python train.py --n_head=2 --tie_embeddings=true --beta1=0.9 --seq_len=2048
MLP neurons of a small language model. Each row is named by its layer, matrix (up: input weights; down: output weights) and neuron, and shows model dimensions 16-143. Each number is 128 + 24 x the weight over its row's rms, rounded and kept within 0 to 255.
After each neuron's rows is what it responds to, as a language model described it from the Wikipedia text at the highest values.

L3.up151 [123 116 123 107 144 116 125 122 110  95 150 130  96 113 136 120 151 119 121 149 124  94 150 120 140 136 174 155 134 118 135  88 137 175 110 134 149  93 123 125 156 115 157 150 101 160 145  79 103  88 152 111 134  89 152  99 118 127 122 128 151 143 111 112  76 126 121  95  88 134 117 162 109  96 146 145 145 142 144 135 105 156 143 138 137 131 100 113 123 126 134 129 132 112 165 137 122 153 138 124 139 131  84 129 108 114  75 123 125 129 159  99 145 126 147 181 175 170  85 121 190 137 175 117 132 130 101 127]
L3.down151 [125 108 130 111 136 129 130 127 106 102 116 126 130  79 134 194 122 122 157 133  79 128 129 137 135  87 113 154 106 105 141 185 141 158 116 127 143 149 111 113 143 110 122 154 106 159 162 118 160 134 125  98 146  80 103 128 155 112 134 125 143 120 120 143 116 129 116 104  88 185 125 105 157 129 140  94  67 126 144 133 108 119 118 136 143  87 130 103 126 119 144 136 152 117 130  97 140 110 101 132 136 108  84 118 164 143  93 118 132 100 129 115 167 141 177  92 167 106 151 113 144 104 165 116 151 116 131 104]
Mid-word subword pieces. Word-internal pieces such as or, ist, ic, og, ian inside longer English words, as in councillor, percussionist, politician; also broken non-Latin script bytes.

L3.up266 [125 108 150 152 144 109  83 110 112 113  97 128 108 165 127 152 125 149 140 145 125 158 153 139 127 128 179 141 129 123 165 137  88  80 142 108 144  89 138 113 138  96 138 101 178 114 139 121 140 133 102 159 107 148 152 152 109 125  77 131  92 143 152 155 114 114 101 146 163 143 145 124 104 159 112 117 135 156 120 118 106 108  86 118 153 110  99 149 122 131 116 111 152 135 159 169 110 111 138 125 156 138 158 107 175  84  82 114  83 104 130 120 140 159 130 151 132 156 178 127 117 121 162 133 150 109 103  84]
L3.down266 [166 144  93 114 146 125 132 179 112 102 169 107 122 179 154 112 144 122  85 151 126 136 163 128 140 160  88  94  93 141 125 123 125 137 121  96 163 121  66 139 156 128 157 171 109  89 157 125 124 128 118 148 107 122 117  92 122 126 113 132 125 114 118 151 122 119 145  99 127 126 101  94 167  85 150 131 133  94 163 173 111  90 175 137 114 108 146 134 149 144 153 141  95 116 142  62 144 111 134 129 128 129 103 100  85 153 148 121 143 172 104 136 121  89 162 135 122  92  94 124 140 125 143 137 138 149 168 119]
Wikitable row endings. Tokens inside pipe-delimited tables (sports results, election tallies, track lists), mostly the newline ending a row after a closing |, plus cell tokens such as X, %, Pts.

L3.up228 [147 138 128 170 125 128 149 106 134 106 148 140 148 116 110  88 105  99  98 120 147 129 170 164 103 124 125 184 112 148 115 126 110 121  95 186 123 118 114  75 138 134 108  92 167 114 120 119 147 149 146 124 144  85 131 155 125  97 130  96 130 132  99 109 134 136 117 160 126 164 104 129 165 132 100 163 118 157 148 146 174 168 114 129  99 138 106 135  96 131 142 144 141 117 148 152 111 121 119  80  95 130 107 131 133 119 174 169 145 127  91 143 117 138 133 135 119 121  94 165 131 113  92 110 131 124 142 121]
L3.down228 [142 136 124 105 127 139  82 133 130 106 108 127 117 163 106 113 126 155  90 148 111 126 120 122 109 156 121 116 123 169 122 151 133 166 171 109 119 176  99 143 144 115 122 121 131 151 174 159 155 108  54  91  99 123 174 152 102 100 128 119 150 197 107  84 130 164 108 111 169 153 133 145 150 171 123 131 149 132 146 152 120 141 151 155 137 141 133 137 120 117 115 121 146 110 129 119 118 108  97 116  96 104 147 133 103 125 121 147 111 159 121 152  99 122 158 145 102 149 107  93 113 123 140 109 138 156 124 120]
Commas in table entries. Commas within list and table cells, as in dates (July 19, 1926), place names (Beijing, China) and thousands (35,289), plus some prose commas after names and name-internal pieces.

L5.up512 [143 123 122 146 115 187 121  99 114 101  71 133 111 122 131 140 100 128 152 148 145 102  90  81 114 118 109 167 111 153 124 143 146 129 142 137 101 148 117  78 138 126 139 113  83 100 115 129 121  94 111 126 120 161 119 140 120 132 124 149 130 115 109 138 150 162 146 118 205 145  99 148 104 129 105 155 154 139 118 143 120 129 156 162 146 111 110 161  99 131 141 134 128 152 127 166  93 155 124 106 146 127  74 104 132 114 130 132 135 129 137 183 148 102 150 117  98 153 127 154 134 114 133 100 154  89 135 131]
L5.down512 [115 114 143 144 147 128 142 129 119  88 127 190 144 114 183 126  91 131 127 140 114 102 108 110 149 114 167 111 149 144 105 116 128 152 112  96 114 154 101 115 133 142  94 106  90 179 128 107 125 122 143 133 175 111 191 122 147 151 116 127  83 127 170 128 117 136 132 118 126 151 110 162 129 150 171  65 147 116 107  92  95 152 105 122 119 120 101 146  97 182 106 139 179 128 145 158 119 124 169 116 100 108 115 139 103 122 146 130 151 117 140 117 114  67  94  98 153 128 131 107 106 131  87 131 145 129 120 119]
Mid-word fragment tokens. Short word-piece tokens inside a split common word, mostly "in" as in appo-in-ted, po-in-ts, re-in-stalled; also I, be, b, ul.

L5.up172 [ 88 143 176 109 111 143 132 109 133  78 140 123  91 136 154 120 132 105 181 129 143 127 156  80 145 100 141 115 128 127 133 103 133 147 105 129  99 138 123 136 135  94  81 156  87 132 123 151 120 185 137 157 150 167 140 141 112 128 102  80  86 132  80  88 148 154  87 140 126 141 113 136 171 141 109 125  97 155 140  75 182 124 149 133 115 113 144 183 106 161 136 136 127 154 150 142 169 136 131 126 109  81 163 130  87 143 134 105 161 129 129 156 159 132 121 142 102 117 137 118 123 166 113 152 128 124 115 161]
L5.down172 [121 150 129  91 123  94 122 151  58 124 132 120 150 137 130 110 153 137 141  97  87 127 120  91 134 131 122  90 111 134  95 110  98 153 198 134  90  93 146 121 107 105 151 120 117 117  96 157 132 165 169 130 132  95 130  99 134 117 106 124  94 150 103 114 125 101 148 134 175 161  89 169 155 126 136 126 147 155 134 169 148 117 137 116 110 133 138 170  90 108 144 141 162 134 182 114  78 118 135 124 145 128 125 117 126  94 121 151 161 132 105 151  88  94 116 116 124  78 135 118 122 112 129 148 133 186 121 147]
Mid-word subword fragments. Short subword pieces in the middle of common words and names split into several tokens, e.g. wh-if-fler, H-ow-ever, min-es-weepers, wh-ich; also seconds in coordinates and table dividers.

L6.up270 [149 111  98  98  90 121  95 116 146 113 132 127 143  91  80 100 127 137 125 113 119 160 126 118 151 155 116 113 162 169 133 180 131 106 138 117  94 170 148 117 157 146 151 122 203 121 155 103 133 173 128 105 121 119 128 107 133  79 107 125 132 106 144 123 142 141 115 110 183  63  78 117 147 143  94 144 105 155 127  97 147 115 118 117 108 125 108 115 149 144 163 119 152 147 142 154 152 157 110 110 151 110 109 114 155 155 110 137 129 158 145 102 156 145 142  92 121 101 143 107 114 128 133 153 121 123 133 155]
L6.down270 [119 118 119 152 107 126  79 165 135 116 117 134 154 153 148  90 125 106 131 165 124 115  96  97 160 169  97 131 129 139 139  66 152 107 138 116 139 163 157 170 166  94  82  94 118 163 159 110  95 161 112 140 165 106 121 112 134 119  70 101 137 112 149 131 123 156 143  77 150 147 121 158 141 125 106 119 152  73 155 135 130 139 114  85 124 110 126 119 112 121 149 164 139 120 151 124 159 155 126 112 129 148 161 120  91 123 114 163 137 133 160 152 146 137 159 144  88 120 167 157 120  86 106 140 145 122 135 106]
Single-character fragments and separators. Lone letters splitting a word mid-spelling (et-c, en-g-ine, laun-c-hes) or starting a capitalized name in a list or table (D-avid, D-ivision), plus list commas.

L5.up334 [180 156 119 146 128 120 127 147 153 160 126  85 102 108 130 121 115 152 171 140 117 134 157 129 134 161  84 127 147 129 139 134 145 143 108 134  94  76 138 134 112 139 114 134 124 129 143 121 155 120 126 126 154 127 112 119  94 112  92  69 145 105 155 145 147 130 107 100  94  95 112 121 121 163 170 130 157 101 133 181 143 122 108 144  97 157 125  99 156 125 126 147 152 158 187 121 142 159  85 146 137 140 130 107 120 104 107 131 101 165 115 112 108 110 139 162 153  99 109 122 134 160 135 138 120 104 123 102]
L5.down334 [161  72 118  95 137 135 136 178 151 110 124 154 129 110 112 148 132 123 117 117 183 152 183 169 109  91 161 120 155 130 139 137 101 113 146 124  81 118 142 106 108 107  98 158 130 120 141 151 162  83  94 124 111 110 143 119 103 137 149 136 153 138 163 126 124 147 134 119 121 119 111 119 148  99 165 114 116 119 160 128 126 130 169 161 147 158 129 152 114 117 124 132 104  76  98 173 152  96  97 110 137 159 167 108 115 145 104 118  82 128 116 159 126 134 131  92 114 121 118 116 147 144  71 148 157 151 176 119]
Mid-word split fragments. Short subword fragments inside a word broken into odd pieces, mostly m, s, y, l, as in a'm'ong, confir'm'ed, cit'ies', c'am'ping.

L5.up102 [138 121 134 135 112 109 121 138 124  67 134 108  73 131 164 136 165 110 122 189 173 138 145 149 140 153  68 139 120  83 117 144 101 144 110 115 139 123 137 150 152 164 130 175 102 136 116 132 153 120 113 102 172 134 213 177 146 148 119 122 154 148 142 113 143 133 139 115  97 134 133 107 173 131 126 119 137 122  72 158  84  70 146 165 105 125 129 124 137 150 115 126 162 105 140 126 107 104 133  88 166 131 106 119 121 129 118 148 102 109 120 117 123 101 112 150 169 120 155 106 149 129 176 103 102 141 123 156]
L5.down102 [ 96 109 149  96 116 114 127 142 118  66  95 115 135 130 176 179 133 107 150  92  96 122 150 137 130 130 124 171 105 131 109 141  97  96 158 131 117 128 120 115 111  85 131 148  98 113 184 142 150 150 158 155 101  64 132 106 117 139 175 161  81 142 147 172 160 126 124 136 141  94 126 122 124 154 130  96  99 133 171 140 133 119 125 129  77 116 141 132 110 134 125 116 120 131 117  94  72 157 110 118 165 135 100  92 109 125 133 121 187 118 105 165 115 146 128 155 136 137 140 137 113 143 149 109 111 132 115 160]
Mid-word fragments. Second word-piece of an oddly split common word, right after a one- or two-letter start, e.g. a|pp|ointed, b|or|n, bi|og|raphical, b|et|ween.

L6.up27 [142 147  87 105  80  97 159 118 118 105 123 139 138 132 106 136 187 137 116 133 131 158 152 102 150 131  99 124 131 135 114 116 112 132 147 117 183 130 151 126  99 168 157 125 107 137 140 134 163 139 148 144 124 155  80 114 126 137  96 125 139 137 110 132 138 141  76 110  95 117 115 126 135 156  98  99 120 102 173 144 117 148 104 151 147 135 150 104 160 120 125 179 171 133 147  96 103 142 139 109 143 111 162 114 142 133 124 139 126 140 117 115 142 136 113 122 127 133 179  80  86 121 139 147 102  70 144 104]
L6.down27 [157 109 140 136 117 141 115 152 129  93  93 115  90 117  83 158  89 113 131 123 109 137 131 109 160  97 181 160 159 140 184 146 139  76 107 115 152 177 143 137 124 135 144 121 118 140 164  88 145 116 136  94 111 143 152 127 159 175 104 116 109 103 131 110 138 110 183 135 171 118 115 147 144 112 141 126 107 163 103 149 135 115 116 110 136 121  76 126 143 129 156 100 127 134 141 148 150 130 100 123 161 165 109 150 111 124 140 134 137 108 150 107 151 129 117 102 122 138 129 136 128 137 118  68 170 161 143 155]
Mid-word letter fragments. Short letter pieces inside words split into odd chunks, especially a lone t, as in Sep-t-ember, Distric-t, righ-t, fam-ou-s, rum-p.

L5.up403 [129 107 114 121 154 155 169 143 150 165 139 142 124 182 110  98 113  99 119 141 127 124 121 118 119 133 145 148 123 131 139 126 149 149 144 100  94 152 112  91  74 120 121 136 103 139 118 121 122 111 121 119 156 154 132 128 146 141 154 138 126 162 138 119 157 161  99 108 151 104  79 138 150 185 175 140 100 152 117 108 133 125  77 123 125 138 160 154 122 158 137  90  96 123 102 143  89 106 106 121 110  96 109 129 132  88  99 153  69 159  96 122 163 114 142 140 162 139  94 130 147 127 120 133 158 161 133 156]
L5.down403 [149 151 126  99  71 121 129 139 111 138 119  99  84 165 100 147 102 120 106 139 124 135 111 153  82 171  92 149 147 135  93 118 135  92 157 112 133 177 103 160 135 171 141 143 118 102 174 166 131 145 115 169 118 149 129 179 122 141 151 112 132 119 113 108 157 106 107 125 145 137 102  90 109 123  93 140  94 130 186 119 145 109 142 155 133  81 152 139 144 163 154  90 149  98 131 161  73 151 124 137 101 123 111  88 127 115 118 126 121 144 122 148 120  99 131 134 113 161 114 149 125 132 104 130  85 171 145 104]
Split-off h consonant pieces. Word-internal h or wh pieces split from a preceding consonant, as in W|h|ite, Wolver|h|ampton, T|h|omas, and clause-initial wh in ", wh|ich".

L5.up442 [124 111 127 159  93  85 130 119 152 137 158 115  95 108 145  79 165 100 169 128 111 148 139  70  97  89 140 111 154 130 133 112 121 143 116 115 107  73  99 131 108 141 146 144 141 123 103 123 137 119 171 110 149 148 102 136 157 123 123 166 152 138 135 157 132 133 120 160 123 117  76 165 111 151 131 112 135 150 149 120 134 147 130 141 123 116 128 145 148 133 149 120 189 127 145 123 120 126  83 114 121 133 109 131 158  95 115 109 107  99  94  96 119 151 111 133 167  95 137 158 117 109  95 133 131 142 126 153]
L5.down442 [150 120 134 166 149 117  92 150 128 124 124 111 120 179 107 123 150 140 145 150 150 118 129 179 131 179 136 123 133 131 103 155 132 129 108  95 135 133  97 143 171 131 144 123 119 124 162 116 111 143 111  97 119 158 156 122 162 104 147 100 111 164 153  97 131 181 118 108 116 186 124 128 136 159 160  79 161  68  98 134 129 130 109 117 114 133 116  97 136 106 131 148 115  78 122 120 166 114 116  99 144 111 173 136 101 133 123 121 152  79 157 124 140 179 138 116 135  67 163 115 138  88 156 136 114 148 160  79]
Compound hyphens, "as". Mid-compound hyphens (write-in, mother-in-law, Runners-up, First-class, Saint-Étienne) and " as", both as a word (role as, crowned as) and split word-start (as-sociation).

L5.up197 [123 115 164 140 106 123 145  94 159 114 116 100 152 104 144 163 111 162 102 156 127 101 143  83 131 122 134 102 116  98 135 124 128 117 123 180 161 111 144 110 140 101 127 116 125 155 102 162 133 158 145 116 133 128 116 145 131 149 125 115 121 126 130 116 136  92 140 132 129  85 132 138 188 137 125 114  79 129 118 128 136 168 140 113 157 161 140 125 122 140 152 178 129 138 119 142 139 111 162 178  78 134 132  81 157 157 118 139  96 105 164 124  94 190  83 145 178 139 135 115 144 140 112 154  88 145 103 103]
L5.down197 [125  94 119 124 156 209 133 101 137 132 144 176  86  75 113 152 147 109 124 134 150 148 127 123 131 102 136 140  89 139 109 135 167 153 119 129 138 160  96 130 131 114 116  86 129  91 156 133  93 112 134 127 122 127 125  83 145 109 114 100  96 128 141 114 106 139 128 156 105 119 101 117 118 163 142 144 143 141 158 117 117 124 142 127 131 144 144 108 124  81 178 169 136  81 108 140  98  72 131 122 117 132 100 150 132 137 144 129 109 114 180 118 149 158 152 173 118 162 121 103 185  81 136 104 118 113 165 129]
Table row line breaks. Line breaks ending rows of pipe-delimited Wikipedia tables (after a closing |) and right after == section headings ==, plus occasional mid-word pieces like con-n-ects.

L6.up310 [120 140 171 138 133 109 106 167  93 144 147 137 158 112 143 181 130 166 151 168 148 139 109  83 134 125 151 125 111 124 142 120 118 118 134  82 140 105 169 143 124 129 145 126 148 131 133 138 123 130 150 153 126 143 110 103 161 139 127 104 149 139 110 141 123  61 116 143 153 126 146  91 155  57 114 151 138 155 106 117 144 155 145 156 131 147  80 100 137 171  79 140 101 184 163 133 158 139 145 121 164 134 151  83 119  91 129 128 135 108  95 100 124 151 148 112 135 119 133 153 151 152 118  82  95 107 125 125]
L6.down310 [146 137 142 190 134 124 137 102 122  72 126 127 153 142 133 110 120 152 190  82  99 147 138  96 165 122  68 124 156  87 106 137 115 114 149 140 112 124 132 125 163 127 136 119 130 125 117 142  93 112 130 166 152 100  95 138 175 115 110 148  98 128 141 137 147 152 102 152 116 125 115 135 150 116 124 137 109  95  95 134 134 104 124 106 153 103 179 123  98 144 150 152 101 140 160 152 113  86 115 155 147 165  82 131 105 107 125 111 141 129 122 137 139 119 137 114 156  92 131 154 115  75 155 119 107 141 139 117]
Word-ending suffix pieces. Suffix pieces that finish a multi-piece word, mostly plural or verb -s (Drivers, Replays, eats), plus inner pieces like res in Representative or is in Division.

L6.up525 [106 114 113 101 125 103 138 126 156 100 127  93 110 130 170 112 118 136  96 119 174 122 146 136 110 103 132 111 127 120 126 137  76 108 131 158 110 139 121 177 128  95 120 119 129 154 131  99  91 156 126 129  98 138 143  95 108  86 110 160 128 104 113 106 140 141  88 145 113  93 133 107 145 146 109 155 107 140 171  94 109 121 123 120 134 128 151  79 152 119 131 159 170 127  98 109 167 116 141 121 112 180 147 140 179 135 114  96 147 126  82 103 132 115 131 116 126 138 167 162  87 166 141  81  91 128 131 162]
L6.down525 [131 189 121 142 121 124 127 101 128 166 115 126 128  92 104 131 122 122 114 104 129 155 136 148 126 151 110 133 176 137  83 120 102 107  89 114 143 182 121 114 155 146 130  92 140 166 123 161 148  68  80 133 186 128 115 157 181 151 137 110 120 165 126 108 100 107 115 132 127 129 145 142 154 150 114 153 131 102  98 146  96 105 159 120 158 117 155 124 145 137 130 166 124 121 154 116  94 158  81 132 105 142 153 119  87 157 106 124 158 126 109 143 120 134 134 132 158  85  79 106  82 148 135 128 162 147 134 105]
Split word-start fragments. Short opening fragments of words split into pieces, mostly " t" (t-ime, t-rack, t-riathlon), plus hyphens in compounds like Sino-Japanese, Secretary-General.

L5.up56 [138 177  98 170  77  99 193 135 130 144 122 121 104 130 153  65 121  91 124 130 164 125 127 115 138 102 138 123 119 132 118 126 105 140 140  69 146 139 127 143 121 154 157 156 148 154  99 135 141 133 120 135  95 114 171 110 110 126 151 160 155 116 138 136 150  96 138 118 131 129  76 113 127 118 119 152  95  72 141 119 109 109  73 132 161 194 104 158 100 112 110 115 131 113 150 131 109 129 139 130  75 118  99 140  94 140 140 127 158 136 155 133 114 110 117 136 148 129 151 138 121 117 102  86 145 125 113 115]
L5.down56 [112 111 154 105 115 160 126 165 136 160 106 115 164 135 142 142  98 153 136 105  84 101 180 112  89 122 109 132 123 109 140  58 149 162 121 150 130 167 161 139 141  72 123 157 204 145 136 127 145 119 146 106 117 145 128 130 131 138 140 136 148 154 108 163  82 145 118 140 106  74 110 120 133 102 168 127 165  88  99 127 154 103  99 128 139 117 110 154 136  97 158 163 108  93 101  97 120 138  94 105 125 117 161 121 115 130 109 111 130 131 138 123  94  89 130 128 106 155 106 150 151 129 119 151 141 131 104 124]
Token right after a name. Function words and punctuation (is, was, and, comma, parenthesis) directly following a name or noun phrase, especially a sentence subject like "Kurn was", "Hone is".

L3.up10 [125  78 143 125 165  93 176  98 130 154 156 111  94 153 158 124 155 131 149 144 130  98 117 137 130  93 145 159 157 105 135 122  59 151 101 108 123 124 116 106  85 113 113 131 137 164 164  96 135 129 105  97 148 118 124 146 145 175 135 156 144 131  69 106 141 114 127 128 124 127 105 146 132 174 117 118 113 104 148 101 105 133  75 114 117 120 110  86 143 116  97 132 136 134 105 125 153 128 137 107 136 101 133 137 146 114 169 105 121  83 133 148 129 138 123 136 138  92 133 130  92 118 162 101 127 106 149 125]
L3.down10 [116 128 152 128 124 106 123 138 137 118 140 141 109 100  95 106 142 127 142 133 153 106 155 126 130 135 136  73 140 159 137 120  93 128 107  90 122 170  93 123 114 189 144 100 163 142 165 144 129 122 138  91 129 112 156 150 133 116 126 138  73 140 130  95 143 139 108 176 102 135 144 161 112 164 151 114  87 137 167 105 128 153 138 136 128 144 111  86 174 112 111 153 173 114 104 160 110 102 150 161 158 112 162 123 111 140  95 118 144 160 126 145 143 194  99 132 172  81 154 119  99 133 150 128  75 103 130  86]
Hyphens and dashes. Hyphen and en-dash tokens joining words or numbers, as in compounds (male-dominated, quarter-final), year ranges (1851–1940), ISBNs, and list bullets.

L3.up551 [ 91 116 153 102 110 122  97 123 116 132 118 154 154  93 137 142 135 108 134 148 108 159 108  97 129 114 124 125  93  95 167 140 126 113 131  86 128  82 111 106 174 153 154 128 141  97 160 123 142 148 162 171 149 159 128 108 191 127 148  81 112 106 153 121 161 133 131 124 113 139 124 108 143 156 149 163 104 110 135 140 129 129 136 152 145  85  89 108 154 154 162 143 159 158 152 135 120 123  99 156 124 125 104 107 112 128 123 150 105  92 110 135 135 130 111 126 160  94 121 156 141 154 101 122 134 147 113 133]
L3.down551 [ 91 141 128 121 141 149 101 138 164 103 105 185 105 131 115 160 155 128 150 110 140  85 123 147  97 117 125 141 139 157  88 111 122 106 133 112 133 170 112 136 178 132 142 122 162 105 146 130 168 131 140 137 129 144 139 109 137 110 130 108 146 110 144 135 125 121 113 100 128 139 116 117 130 129 131 100 112 100 132 113 129 120 148 113 101 113 113  29 147 184 151 167 153 136 161 156 137 165 137 170 163 128 125 108 119 103  79 136 134 169 139 138 164 104 122  80 134 158 106 170 147 158 154 106 118 125  95  95]
Subword "in" and plural "s". Word-piece tokens "in" inside words (win, final, Eminem, behind) and word-final "s" endings (runs, awards, playoffs), often in sports tables.

L6.up38 [ 89 140 157 125 138 183 156  86 125 104 162 126 150 163 102 123 116 130 153 131  92 126 124 170 123 116 133 170 150 142 144 113 118 157 133 155 113 108 122 157 149 119 161  72 138 140 123 114  90 177 132 145 143 119 105 145 143 143 120 116 132 130 128 117 145 131 122 105 127 151 145 107 111 132  87  94 169 138 155 152 175 114 133 130  74  98 117 153 147 122 145 118 132 125 123 130 146  87  72 114 149 115 122 112 124 129 102  97 113 151  99  89 138  97 146 164 114  93 138 156 120 135 156 126 122 118 124 130]
L6.down38 [103 127 124 141 102 113 128 129 172 131 118 155 131 128 120 153 106 105  90 148 116  98 131 121 134 110 134  76 131 102 165 107 109 172 149 105 128 122 153  96 164 130 135 154 154 132 163  99 105 161 126 140  80  84 109 128 160 123 128 158 152 141 122  92 129 112 147 142 154 109 159 139 153  85 153 130 129 119 132 160 128  95 138  93 143 113 120 145 152 125  99 137 115 150 178 118 136 154 151 133 130 132 118 141 111 140 111 117 117 170  81 142 123 114 154 135 111 151  72  81 116 145 108 110 105 157 102 134]
Mid-word and mid-number fragments. Continuation pieces inside a word or number, like "her" in other/southern, "ch" in match, "01" in 2012, plus km and E/W after coordinates.

L6.up419 [130  89 124 112 104 109 143 107 125 101 172 143 123 208 163 126  94 149 150 114 124 147 156 113 158 146 180 161 131 141 142 117 131 162  77 155 133 136 120 130 117 109 152 127 138 121 118 117 138 118 114  96 121 118 128 153 141 145 123 141 116 174 127 108 140 127 144 129 134 120 144  80 155 108  84 119 105 131 126 123  88 144 120  99  91 136 104 116 129 143 132 143 138 183 140 134 153 140 125 122 101  83 110 128 124  86 135  88 107 124 125 111 123 136 133 174 161 106 128 113 176 128 141 108 119 134 136 118]
L6.down419 [114 135  93 132 141 132  86 143 130  89 119 133 157 108 104 131 126 135 116 141 143 158 108 117 107 131  90 142  95 111 137  79 105 132 160 147 115 134 120 133 106 154 117 126 109 177 144 171 152 106 125 136 108 148 111 135 167 145 147 149 137 126 153 130 133  84 115 149 147 102 163 121  82 155 133 121 150 102 108 111 138  86  98 113 149 175 152 144 110 114 114 129  99  93 129 128 114 117 154 159 130 144 107 161  97 120 137 148 159 140 117 137  98 179  95 166  79  98 168 160 110 133 117 103 166 167 148 112]
Split-word fragments. Short one- or two-letter pieces of words broken into unusual subword tokens, e.g. a(ctor), ch(ampion), p(eriod), approac-h, house-h-old.

L6.up249 [111 137 167 104 171 137 127 113 164  87 132  90 112 131 126 160 111  92  86 138 143 115 120 130 102 166 148 115 146 109 138 162 160 128 114 148 111 121 127 138 131 170 139 124 126 153 106  93 149 139 104 113 121 121 112 127 119 139 107  80 153  97 118 138 135 106 138 161  94 145 143 124  92 150 118 158 171 138 115 159 135 120 119 150 159  79 204  94 129 131 128 142 126 169 154 137 114 135 148 158  97 104 135 123 147 144  50 158  96 135 141 133 100 115  93 126 114 132 147 131 146 119 141 105  98 114 140 156]
L6.down249 [135 103 104 120 148 150 149 149  86 169 121 149 160 161 152 105 111 103 151 132 102 130 121 134 156 100 185  89 135 136 183 133 105 125 140 119 150  92 152 141  72 127 108 138 108 133 145 151 101  67 100 127 138 155 146 144 120 124 109 178 107 183 145 152 113 153 127 144  97 155 114 165 112  95  82  98  92 149 151 105 126 119 103 134 136 136 109 156 120 114 150 104 129 139 125 121 133  68 118 118 151 149 115 103 134 126 151 130 135 141 111 146 125  97 141 121 121 127  94 118 111 114 133  69 118 111 107 128]
Table row line breaks. Line breaks that end a pipe-delimited table row or follow a "= Title =" heading, plus some word-initial pieces like in(vited), pro(duced), D-ist-rict.

L3.up247 [163 131 115 115 104 136 158 162 139 151 108 153 141 103 164  84 148 137 132 148 102 120 144 113 154 123 107 128 106 191 185 127 104 159 127 115 102 142 147 102 155 146 138 150 129 140 160 127 157 129 118 111 147 128 116 152 110 147 112 108 174 151 131 144 141 141 108 132 137  99 110 123 126 119 164 123 144 107 149 171 189  73 106 142 141 106 110 120 123 145 115 185 138 147 161 118 107 169 126 122 120 145 105  75 132 143 113 134 113 120 111 148 147 111 140 105 138  76 135 155 125 107  92 141 157 100 122 117]
L3.down247 [145 106 130  79 155 153 131 163 150 151 104  98 147 121  96 185 148 179 124 140 107 115 139 157  82 105  89 147 123 121 170 143  90 129 146 120 147 163 112 103 121 158 175 148 176  79 149 131 142  86 128 133 128 130 143 131 138 109 132 153 118 125 174 120 143 154 117  88 155  88 103 172  96 104 145 137 110 123  95 163 138 161 100  98 129 128 117 138 104 118 118 127 114 112 118 133 114 161 123 102 139 129 141 145 138 111  73 137 133 122 143 122 155  86 151 125 132 113 127 126 135 112 157 121 135 136 119 149]
Mid-word t/m fragments. Single-letter t or m tokens split off inside a longer word, mostly in names and table or list entries, such as Migh-t-y, Muham-m-ad, Sep-t-ember.

L3.up490 [165 142 133 148 142 127 155 130  87 178 112 103 129 145 129 121 122 104 133 108  82 150 123 141 144 129 137 131 132  94 125 148 141 129 146 118 110  68 112 136 168 139 136 101 133  96 116 128 126 130 135 134 117 132 119 124 136 122 124 164 130  88 111 103 112 122 130 110 131 142 169 135 167 154 155 190  77  87 146 110 123 121 133 145 105 135 124 146 107 107 185 167 129 152 154  94 114 123  94  72 153 117 109 163 154  90 127 137 113 125  88  95 155 144 176 130 126 113 180 142 154 124 149 139 180 140 102 120]
L3.down490 [148 124 141 111 132 130 133 165 134 103 142  74  94 138 123 159 137 109 145 146  74  67 146 144 174 139 130 108 128 121 130 134 116 129 125 143 123 144 155 153 127  87 111  92 137 154 116 109 172 117 142 140 112 124 155 110 142  98 159 133 182  90 110 140 116 113 170 151 119 159 124 160 194 130 123 149  93  95 125 106 150 116 132 147 114 141 102 130 144 143 155 106 126 107 139 113 120 137 150 113 133 122 142 100 106 112 124 125 150 117 128  98 128  67  94 137 148 103 116 129  87 150  87 122 166 135 137 102]
Closing brackets and quotes. Closing quotation marks, parentheses and square brackets that end a title, name, date range or formula, such as "You Are My Sunshine", 1969), [fr]; more weakly, final word pieces of names like Keny-a, Octo-ber.